Weights of a small transformer language model: MLP 2304 tanh GELU, vocabulary 8192.
MLP neurons of a small language model. Each row is named by its layer, matrix (down: output weights) and neuron, and shows model dimensions 192-383. Each number is 128 + 32 x the weight over its row's rms, rounded and kept within 0 to 255. Numbers have three digits each.
A block is one neuron, or neurons of one layer that tend to fire together. After each block is what it responds to, as a language model described it from the Wikipedia text at the highest values.

L7.down18:141135173102173036153169203144138085090119134145109165151119133166167171113155074150103146117162071134124188147180141092183148094142112180195128141131138147141141161116153124114127119133132068120100127122152090106143147080094141106161110128112117127132055124071140167120145132072125179124140145098104182086113166101173139048119098197109128140142135152112101140096185105115148113145107190100112153114112131179147124105154137118107130088128145151146094156163182108122130140150133091112106106097140073141147137157134155128152146157161074084141169097156113129156104136113106185169
L7.down321:187162101110170100115149155126116119106099110094120123124149165132131127149081125110105116113121118126103161094159163096088152130098166095204108100128126188181118169122088112116139115091094106127122147173130159098113055144114134175149192140070104099091078144145134168074182158136160116192075182116100199110118077135067140101111125154112157194113072104123175077092127147077117054172070128155118135101107144084078151134134063195132101151119068136095169136128130149152170103111163133164119131118142148157158124145107075149092128092122162160086094127169109097141054118170160070127
L7.down367:139116103103173119116144182156092140105156147102137079169128112161096146124194162167099180086112095175165101082120094128143042157120094138109112145198168101133178171112085178178140107115163137135037104133110160101151141121125057074144136163094150144091101112154117113072172203118130073130126103129094075116137126202180096087092094095106159112099147085092069109144100157108126097129140139132112076151114208164091151142162097150168110155177134105145143181144115170109151089135149125120120093101067118094065168119123193097174188086132135120156133158170111136143108115132158140086
L7.down2246:133151118104119131175170200133101117144110126116149094098104165127165100181116171135114193091110125241110142164115145091139118122110135094108158134157118076110111151115093146089140088124107116129102103095184126088154191070092121097142131148087131114140123115075128156123138132116117163114116106205149105161113124147126142143080199149152133119113081145083045160143102127108096082142140148117125089138132179123118105107130085136160084153071162156140088179096104115114112108142122117147110131147131131136134174121169181063109189166124162127136099126151198144126173090080135095163
Section-heading closing equals. The equals signs that close wiki-style section headings such as "== Treatment ==" and "===Agriculture===", mostly the first closing "=", occasionally similar heading or table separators.

L3.down1898:226139129132139165194124147123106185091090101077173158141147104139132115140071105141085171128114178124107162052127085155146119114132067088121122113151159125140155185108109183141124089141138136128113138091168162165108137133140120090116167205135132083089107142160096109103114129147130122132102120126132125053117074111140125087145215150091110147160111174138084132117142102129103110152127147128151122141140145101148136131097090141165109184125158134148169108127132169145135150152140133142128070126118138089091097162087082136146212101157158125114173191119102155140143168134100119136
Table digits, name endings. Fires on digits after decimal points in climate and data tables (−7.6, 60.8), word-ending pieces (Undergradua-te, posse-ss), and final words of place names (Crown Hall, State Park).

L5.down38:094076184172129104100120095152101149154070117153127102130129128113073175113158083068120106139064088139130111113143172111163159189093115144166126116079142157165070101056146096127088037122134113173124139143115146143047109108084180170140167148120099170124154121117101164099120067106157172135164106120149108127162089111155174114126120089148144066135152110069132159084095117100119181171086118166145120101154190141123132020121103089204121112182159134173071092136161178205111025192091140136059162096160137130151136132106122114103115147117120132141163147139100133122129147178115114164
L5.down245:133103119152158139089126169152068119143095105127108088146139153113101130108135181158099123113155072145186087119085154102146117115189137095184196107125119158158166172061175119122137151142148118128078135121064122174123175107144105042118141153113180104093113139124072069125158051108115108124095166089051072134083121147137120082122139087095182096072100102125122135111077140138158148180103080131136128113142151153098135131141121096132078101197122122182036182145117172223160111167107110145131106138102081093088136108193103181099116080147171142164142096119137145176081156174106153129
L5.down1147:128099157030108088095141139143077092071171098121130140117104149109125183176093125120100111176208067158127115168135129090180115104169120095080157167170123155171132139062160140147162174089199133122087147091106094144146085099110070067105166149133073108120090131117114122167084128116162092122121087110186073097131173122125130146084111131097092136142110097131087140100117157152153163162153160136101116136142181164154113116171122177099097103181124157117117151088070146094141120122111144134101148132176129076110132170172135122156126161152159150145185147148117046108195091120144129103
L5.down1231:157134143184143114106108177156100113115118137129170134125124119142075068073156132122138144148069126190154106181190159131081097185150051109196143101091107129168110131054133150103129125125108138116076117120073110135147118137110117061122151074148112232128124172142109142180100108088087116112099127130111071172140161053129127141119138152127090139104127098119116151104108106126122113122135084132148142117161085092075090134183121120152109173106156128085111093129125146127136108091114144137126149165127144138095174123120125130130043143115118126111163106096178165121133109105114122106
Wiki heading closing marks. Closing "=" signs after a section title in Wikipedia heading markup, such as ==Climate==, ==Personal life==, ===Background===.

L3.down929:189144113185172160090118145085156119093149095119058118133107142144152098094182099165104202139126132177146166069123146087143097135182138083066134131213128129124072105071140076131131186147127189106104134134136125116114090152064172064159149077113134105026095160113134146072173140133163092113112096151186131098146165198135139091131085150005195077180127102117140132115159166155186132112142154145156120144119135061111146149173119103125090104096153087191180168152106109062126124126165094092099177083146139123095171129126145073160137094155111106128158147135125134156181113134097187169
Section-heading equals signs. Equals signs in wiki-style section headings like ==Geography== or ==Results==, plus equals signs in math ($n=4$) and decimal points in numbers (148.9).

L3.down919:100135121159122131156141129138116076151142176150076099127123185139086133123119104110142129083151132086125144088139184168181090132120101117161213150089172068079161201130229077162138140133119107157138124170105096098053129167097120136152175119140131125153163124114096057144159135137136151112132156147121118109155108119187133068183155102150119144125055169147158160103111072141136071119132090138123144109122091091154093162182186085128123147103190088174142104114165174122137114124131140122138093130169170159098047211145116134097130162152170086148124098137084137115131148121114139147
Table separator dashes. Dash tokens in Markdown table header separator rows (|---|---|), usually the last column's dash; weak hits on mid-sentence words like their, considered.

L7.down565:184102120187135125151152057154131058045162108079156138131099150140105156114087128159110139130132111175163137108140114084126124056140100104155092096138107104149142157132156160134119115135151095146075167150108128144164122087135112104113095073123132229140109102159107108130119144127151117212115138112140100124113111105115157137109095114126117101126130119122122165124154108092116147070134094153121132107111127049173189108165119116137121086154163124172076126130176154145193140120073098160075107179185111136147156103125108157134099154104094124180116124090093062131130134062135106087
L7.down1253:163153122170125131184119127150167143063167147161141045089136223160116217136107140100148155134106138124133147092062111090103156104123105145162094128163117156121145139089129111127176071136086141068104107123109157152122078102089173095133136177153140135155199197132089111085230121053111085098114087067175080105127106107112131079113118053088144120135099024177191124155148120175119135122158107187146110138097118113153186098120033161160145174146134056139122107181110149167122139109106171181145085122088094120106082117134148173159107140130155175147120157103134108201151155088107118187
L7.down2015:121163105122132114116145098133138150148120165135128103140150092146109137114125136153144146163082127153150107154223126112165079165137123153170097103181077133157162171103130105187136042073107103122176033128096081139105129140127126127132152122106075124095078167123106146090113117086090177112101097157099113130051140169116152124108117100115154183157118131145150114188111097136056112117064133155102108155125071131139112120172084180155154053108146115148153129097145126155160102164124150142104057156148171169156104108108125155137168054160082123155146181101135128173118089079078005135
L7.down2067:115126120158169093184156161173137195179104137151159140151094128142180109108150105114150094117105131133130106145148114122092127129148138131102149117155080102106175121130189065165149137155124086175140152134097119126137076186163092161133096149129099131115069158188146091114083125122093124165107143103106126151090110218118094078123175181099168151145182060119138116147099156127084098145090085133122156107146111145104142088101115102175146088127116194136126136096119144110138121114145158130122098204132110158144112156171149092114169124140135137132120092085199067124102169120082162127
Markdown table separator dashes. The first dash of the |---|--- separator row right under a Markdown table header, in sports stats, election results, filmographies and award lists.

L7.down200:120096169132086130081074173151161098122077115121149148075112104130113187076178094125201089080162141106097089107115121141082184102118068121132122160081141112149112089152100137129125122148121137170090164121215153127078157146117161125118109137155129158145105069141100130124085186112117165139137137041128119156118119189150088131105112192059091118113212187158138180095071121141143136162147062148174130087078175102109151170164098148133090103136147092137057137146142108124168121048100104128086090097153084121112090140147099133128062118136169072213146123086109073134142119150151190125
L7.down1054:178122150135117212117153159125086187101115161121160110179108112132144097114170114076119091164099144147182148112138136109085067131115109101112175149133142111156127109151102137046098109152157128151087137096083144112116156156167146102138127085138098136124143140163111098085119151149137102100145160131158108117149158141152162142148163136173061106136111154131174114076114118182094064146155124137158088168131096099196071087090125099111074106157158111171134141140090160163072111134129197101126113168117123125081096079056164136121165162174140099120200152073133165167129146099104095102
L7.down1150:125102169153181129079157142137094139139114169145202127177146182093118089152132174141101180134137122196106115142114182092089146127115137073141116200173175043121136147195180159166133173148091191117131109135154126130147182050163132077139092102135155099117161072118128135150062154151083151091112109165130143125117137180138125092080142131154134152136088129135122141110129167087112133089136118149076147139146173099168102135056164105153118007127129152127118076154070181140139118129164184140129225099128182174083159139166182147126171109112136139096172028103132146117136102123160135132
L7.down1874:140113127087184086059129150100142122170145174056119074118090134115097122175084134143154157078135109123123105104132114060143078154082076171179081106153125169084077095091113158144174118075073084153074128128139126134100131113128169101105125096118177167159120110152128147166153176123130127197174106144117102147125148090157139090096129158103102076121092129200158199121142127111109115135143058172130169114200095184132111123166055100152103152112150114119109102148113146078195094129132097197088079079143078116129137094100154151121149119129137164148108115142101124130168121105179180123
Digits inside data tables. Numeric tokens, mostly single digits after a decimal point or pipe, inside table cells and statistics such as climate, batting, league or census tables.

L5.down184:117131112118123163039082110145125131145149087139121152136093113110145107110139119184137108080148107131162125082175087114154147104139085132130086178130113118134176179135179143141138121134108102151112116127118146130134096165129130167112155111109123072143073178114136139087175122108192053054118109125099155185122095147131136070148078096104115113069146187094149146114099064122094192127178105086188136103133090119105077175128147125087127104141183120168174155072115166132144112134114132152120138115118173131144108158143128179120124181094085123142111125130129156129153114111086109129
L5.down563:140109139100141141107185169139143161133108123174172141109077131165149157130170129128108170142129146148046135175142060138109110097154105154170061189159165133158114106111143130125102126127116086216156136193101087083152147098172132176117099093171126125157085101158105106117134208125135115102136113157103108144117122136117084094144144120126088125102105188117157159133150128085150151191112084090147120179120155120118113093104071093145136102086152158158073089152138112185137128147089122118123075087123139108092128063119121084128187200173147069118174138117141161121136152129179068116
L5.down980:117134124158089154131062164051163148166124120125152131129080105109094126122159082142064118172085171166145139125166073121130110100118092161119162203139151194090181149144166145133097128100108157136153123106065099101075152115146164136117121156123137132112110138113190127080158136126165121116140141175092103107111106121144128153145140164152160101093104146146131071174140101122157164111128135084118088099137102107153104073111159065141128148131120128148117107137095133088136141112094152106151162144133096088120149152106119192144193121164165120199132126070126148105122106120183065068
L5.down1240:189162115160115147123155164113141114193084167115108151099199105136093141122147088152127164119072100101123028105159095105103123118112149121164124105123102140144138142143191099130073073144114145084136182143120151129073081153180068144109113134192124170150113151186097095074168091179104096091160117159144106130099110124129099129175153091165081154154126160142141134134163149117129133111161128147159183098131137116124087160128110144142112119150145110189112135113170158109168138120110180179140179156159155118085166193146150137167136126106097133097154144128142137145115046103143090097
Numbers in data tables. Number tokens in infoboxes, tables and coordinates, such as coordinate seconds (57″), converted values in parentheses ((0.32 km, (98 kg)) and table cells; weakly, degree words like most, very, completely.